MLP neurons of a small language model. Each row is named by its layer, matrix (up: input weights) and neuron, and shows model dimensions 160-255. Each number is 200 + 20 x the weight over its row's rms, rounded and kept within 0 to 999.
A block is one neuron, or neurons of one layer that tend to fire together. After each block is what it responds to, as a language model described it from the Wikipedia text at the highest values.

L3.up991,198,231,221,197,216,232,234,180,219,202,214,214,153,229,185,187,223,193,214,200,162,206,210,181,198,132,209,168,202,223,203,174,193,199,211,202,237,203,245,188,180,194,198,206,177,204,204,198,199,196,215,190,211,198,193,207,189,188,189,220,202,235,213,186,207,207,202,201,167,225,187,234,236,174,223,217,189,209,230,204,183,250,198,193,195,204,165,204,206,175,209,227,215,168,208,207
L3.up1032,221,194,224,196,212,239,172,176,216,192,167,211,215,180,194,214,160,192,237,195,197,165,190,186,245,207,216,170,217,240,201,220,173,195,210,210,195,180,221,201,197,197,187,215,221,217,165,207,226,203,178,200,217,192,143,221,210,190,175,207,179,166,214,186,218,185,203,194,183,213,184,234,192,199,199,194,181,207,215,211,189,219,197,226,200,205,166,177,208,174,179,177,234,180,200,180
L3.up1281,224,209,225,197,191,193,198,214,207,234,169,201,253,201,197,194,208,189,186,187,253,199,216,193,209,216,219,188,218,203,156,206,183,229,194,167,195,204,194,215,140,196,199,203,212,199,185,206,220,183,197,204,212,188,176,200,190,219,175,228,189,205,180,187,223,197,220,223,230,220,219,199,196,192,193,206,188,156,234,193,217,190,199,203,189,185,189,205,199,211,244,214,187,230,180,197
L3.up1395,196,197,206,220,219,216,224,184,230,178,204,189,244,216,212,198,177,210,195,203,174,202,200,174,219,185,208,178,192,204,207,190,187,190,205,212,190,202,180,213,198,195,176,186,188,187,237,194,207,209,209,206,181,188,185,225,196,222,207,221,168,179,230,199,228,197,173,219,164,162,184,176,179,200,169,191,214,217,181,237,216,216,197,181,182,207,194,230,192,157,187,202,177,221,224,237
Responds to: Section heading closers. Closing == or === marks of Wikipedia section headings, strongest after biography headings like Career, Early career, Playing career; weaker on table pipes and line breaks.

L5.up460,216,170,182,162,209,208,222,208,215,169,193,177,228,206,186,161,183,202,202,205,195,196,165,194,196,196,211,222,210,187,206,176,191,189,224,196,159,212,197,218,202,217,190,230,203,190,175,195,157,179,217,203,185,214,187,231,169,224,201,195,189,238,226,195,176,207,174,185,155,219,193,218,198,175,220,207,247,161,195,190,162,216,190,188,190,191,175,201,211,170,215,200,199,202,178,205
L5.up968,205,192,237,226,241,204,182,228,210,186,195,228,214,195,178,203,161,194,187,191,200,181,159,196,199,190,174,184,220,209,214,208,197,193,212,197,198,194,224,254,198,199,155,196,212,170,171,169,204,200,221,187,191,192,202,206,212,237,205,228,206,196,188,187,198,197,187,213,179,231,177,180,239,159,177,219,186,193,195,191,215,171,218,164,213,164,172,228,175,165,217,187,225,200,175,176
Responds to: Section-header closing markers. Closing == or === of Wikipedia section headings (Geography==, Early life==), plus some sentence-final periods and table row separators before new content.

L4.up193,186,204,195,170,209,196,222,208,217,232,190,229,213,208,188,213,208,164,200,210,161,212,182,196,209,204,228,153,203,203,185,186,215,187,198,176,236,181,206,206,166,175,224,169,181,202,180,203,217,169,154,203,210,219,215,191,244,193,229,223,205,190,212,162,200,204,204,186,188,224,197,203,199,180,208,190,217,179,226,224,216,209,236,190,192,177,166,225,245,230,209,216,174,185,217,216
L4.up314,216,220,196,235,197,219,223,185,194,189,175,222,209,210,210,206,226,188,199,195,189,213,194,207,212,206,197,209,159,218,223,216,242,177,178,168,191,185,211,207,189,210,189,161,237,179,208,186,173,211,191,203,194,232,187,217,201,217,204,216,189,192,196,200,206,183,203,191,189,218,231,161,190,218,182,217,225,207,181,208,180,167,218,218,199,220,181,229,203,228,174,222,166,198,204,184
L4.up948,236,206,212,231,175,195,195,187,233,188,191,197,223,176,221,216,200,199,210,219,209,208,186,189,225,188,216,185,217,215,203,219,207,190,184,186,186,190,255,212,200,189,209,235,198,198,231,159,218,201,203,237,179,216,189,176,206,181,210,229,207,223,201,201,208,185,219,205,208,217,171,198,172,180,231,223,216,169,215,197,196,200,191,233,166,212,169,213,226,154,199,189,175,226,186,177
L4.up1131,196,188,214,169,210,205,197,223,197,200,184,189,233,217,211,175,223,185,155,194,210,210,170,207,211,170,192,215,180,171,190,180,191,204,182,152,233,196,227,224,191,209,200,168,186,238,224,167,174,218,235,169,213,194,207,199,182,210,202,200,200,205,200,225,231,230,213,198,197,218,215,192,216,221,224,222,210,201,207,182,190,210,171,202,198,201,191,212,199,196,184,181,211,191,199,169
L4.up1414,204,243,225,205,183,182,238,195,211,210,191,182,198,208,226,210,202,186,184,189,186,207,185,210,178,216,210,216,197,202,205,168,210,172,204,181,196,194,213,212,194,199,161,156,229,182,221,207,210,205,205,217,228,216,192,200,157,197,162,189,180,202,239,214,186,220,215,199,217,230,194,153,217,178,195,174,193,163,162,179,206,184,187,192,208,226,200,172,190,222,192,204,227,154,230,173
L4.up1420,196,204,177,161,197,202,189,224,206,163,201,219,217,183,155,197,212,219,209,209,221,220,193,222,198,189,207,188,175,205,196,200,193,212,186,223,208,187,223,196,215,215,199,199,176,210,216,205,215,158,215,192,208,198,229,196,213,221,208,199,188,221,225,212,209,180,155,205,154,227,213,193,202,190,205,235,206,193,219,194,224,194,197,198,178,184,160,193,212,173,206,191,166,249,188,210
L4.up1490,225,207,196,173,188,170,200,185,223,223,215,210,195,205,207,198,219,190,195,194,206,168,201,222,210,187,229,215,165,253,190,239,191,211,212,208,176,179,213,214,187,176,207,206,186,207,191,174,194,206,193,189,163,201,163,215,177,188,194,184,193,206,233,179,189,225,222,186,181,165,219,180,189,213,224,154,211,194,170,193,218,197,197,196,204,188,177,208,159,191,191,208,217,187,206,189
L4.up1534,209,223,185,195,201,207,185,213,204,200,205,187,215,195,195,188,176,191,199,194,167,180,198,223,199,224,194,202,191,174,179,188,215,195,206,151,158,211,207,222,219,175,210,227,221,192,194,170,201,201,235,204,225,205,223,207,200,198,167,202,186,227,164,149,202,184,207,158,181,206,188,205,188,197,231,184,232,180,186,211,169,175,172,160,195,169,213,221,194,197,190,226,206,167,232,176
Responds to: Heading closers, initial B. Closing == or === markers that end Wikipedia section headings (== History ==, === Poetry ===), plus a word-initial capital B in names or proper nouns (Bowyer, Battalion, Bad Häring).

L4.up216,217,208,208,209,207,186,215,200,148,197,192,216,211,218,184,187,200,237,180,163,204,190,220,180,195,237,184,224,152,209,202,207,158,194,215,207,217,208,234,205,197,202,161,209,158,173,192,203,182,202,201,210,161,190,186,235,230,188,210,207,193,153,199,161,181,175,186,154,182,193,210,216,199,234,192,211,211,191,242,181,168,198,210,179,202,214,176,198,167,188,190,220,212,207,182,199
L4.up353,228,224,181,206,208,224,190,225,180,188,202,216,211,203,189,196,208,258,189,210,215,238,173,182,188,172,177,188,193,193,210,189,187,220,207,205,198,240,172,223,181,210,182,185,210,178,190,171,198,199,217,190,216,175,205,237,240,220,201,263,232,175,203,221,213,203,219,204,228,236,193,213,178,231,175,187,175,216,236,172,184,191,227,203,207,177,193,203,181,180,177,222,195,193,191,154
L4.up410,192,209,204,169,204,237,207,193,216,206,249,209,200,182,194,232,233,246,206,177,188,203,214,209,190,180,214,216,170,180,207,208,198,166,188,195,236,207,206,234,193,185,207,235,164,189,196,197,149,232,184,188,189,205,192,202,198,200,187,193,231,210,182,173,198,168,179,175,209,228,129,199,182,180,222,200,219,203,194,214,221,221,218,206,200,182,222,187,197,208,199,185,200,216,152,161
L4.up697,194,182,211,167,210,175,220,203,188,193,228,163,194,223,161,212,211,209,183,194,166,228,203,185,210,199,215,222,180,203,176,217,174,171,192,214,191,199,207,207,182,198,207,210,153,178,196,175,191,219,186,221,162,203,208,195,179,186,205,219,243,200,205,188,192,168,153,212,188,217,204,207,208,217,199,213,213,172,231,172,205,225,202,215,194,168,199,170,209,196,196,242,221,219,202,177
L4.up727,236,172,241,211,197,213,179,218,208,187,204,224,191,200,156,202,218,216,214,195,193,182,181,232,207,172,190,200,210,231,198,209,206,243,209,191,167,215,185,191,207,242,188,225,203,183,208,208,192,232,180,189,213,214,217,219,219,207,225,249,213,208,194,201,162,234,172,207,226,206,174,198,171,201,222,237,187,216,161,215,217,191,221,204,229,197,185,196,215,187,167,211,210,201,199,183
L4.up740,188,180,202,202,194,210,230,213,205,192,200,190,220,224,203,190,204,217,181,159,174,194,186,192,232,197,192,174,226,151,192,157,241,229,216,230,182,215,200,190,204,192,218,226,196,178,179,194,221,214,200,162,200,227,191,199,215,157,200,196,238,222,214,213,143,203,208,216,212,226,161,174,199,188,206,218,185,195,226,220,246,161,207,216,160,213,176,214,192,231,213,179,200,179,229,190
L4.up1313,215,204,169,192,186,221,216,208,201,192,183,202,188,169,204,209,221,175,247,194,192,191,194,192,199,213,189,223,248,222,177,171,200,183,177,200,193,193,228,217,230,187,170,205,198,184,215,197,226,214,182,218,230,185,211,203,235,177,195,197,196,180,233,197,181,212,180,202,198,198,151,222,200,222,209,171,198,224,230,233,187,164,211,191,182,216,187,204,195,225,205,228,197,190,212,196
L4.up1366,238,204,204,214,186,200,258,178,218,201,202,218,191,213,220,191,219,188,174,198,158,197,209,199,200,194,183,225,211,203,161,207,181,177,174,179,183,230,205,172,187,225,212,245,182,188,193,190,188,184,196,193,200,210,193,214,220,229,220,256,200,187,208,192,183,237,217,156,208,178,185,195,228,167,215,202,201,186,204,168,190,163,187,166,220,194,202,186,249,180,197,201,177,217,199,153
Responds to: Institution name anticipation. Prepositions and word endings right before a school or venue name, mostly in biographies: studied at, graduated from, attending, Alma mater:.

L5.up135,213,177,228,208,254,200,181,210,219,162,215,211,220,193,217,211,222,220,212,198,192,186,174,214,184,188,202,228,138,170,213,196,227,177,166,200,183,194,202,218,233,219,204,216,187,179,217,187,217,217,205,167,189,213,188,172,187,208,196,211,224,213,201,217,206,187,184,190,226,221,193,157,193,230,225,219,205,184,157,223,225,198,181,222,192,169,192,208,212,163,199,203,206,235,204,193
L5.up755,162,210,201,207,186,194,183,192,218,173,153,196,233,223,201,178,229,195,214,242,192,203,179,207,228,224,165,183,168,185,226,203,183,200,176,205,230,216,174,161,199,186,222,195,140,173,187,195,201,202,173,172,174,206,235,218,230,232,195,214,185,196,204,182,215,202,205,189,215,203,173,189,178,184,211,220,222,212,187,200,195,194,212,210,183,187,196,206,234,175,182,161,220,205,240,220
Responds to: Education history phrasing. Words in biographical education passages that lead into the school or degree named next, such as completed his, studied at, Bachelor of, degree from.

L3.up1046,220,196,217,216,204,217,206,163,210,205,212,178,184,206,214,218,229,215,203,191,189,223,200,196,188,157,186,193,142,160,223,189,196,189,170,193,171,231,227,213,226,208,199,207,202,217,203,160,222,203,221,202,192,224,225,215,197,182,207,183,217,204,191,180,177,208,212,204,183,228,162,210,192,196,225,236,219,219,209,184,224,177,235,195,186,171,186,209,216,193,166,212,208,197,186,203
L3.up1249,162,175,174,195,211,185,210,201,219,212,189,179,163,214,189,217,185,190,200,224,204,218,222,208,166,175,213,159,232,217,211,203,182,190,203,209,216,198,198,208,185,203,203,197,215,192,230,183,224,223,185,195,164,204,174,200,196,207,238,248,183,244,179,159,216,196,202,175,184,216,146,206,192,214,226,211,223,195,200,240,228,228,198,251,155,224,200,203,164,198,201,192,233,202,210,219
L3.up1353,191,169,183,215,198,193,227,193,215,201,230,203,180,221,196,209,202,202,160,176,176,222,200,174,217,169,178,194,187,204,218,218,197,219,198,207,197,182,161,199,217,225,177,225,193,206,151,189,192,175,174,223,195,207,206,207,189,237,200,197,200,191,182,189,168,196,204,198,212,188,184,195,212,206,241,200,243,224,195,223,211,178,214,195,188,191,240,209,204,180,166,223,211,184,211,202
L3.up1405,189,163,218,196,223,217,198,167,199,168,212,235,182,175,211,201,201,197,205,230,203,238,221,175,217,190,202,175,153,214,208,188,207,215,177,216,207,191,160,198,205,244,204,215,196,217,256,205,173,225,211,205,165,201,208,204,168,220,173,202,226,202,191,180,175,199,203,167,190,223,166,204,229,199,243,231,225,220,201,201,229,174,217,189,197,202,231,208,192,203,165,214,193,213,185,179
Responds to: Biographical predicate continuations. Function words and verbs that continue a biographical sentence about a person, strongest in education and degree phrases such as "Bachelor of", "degree in" and "admitted to", and often "He was" or "She was".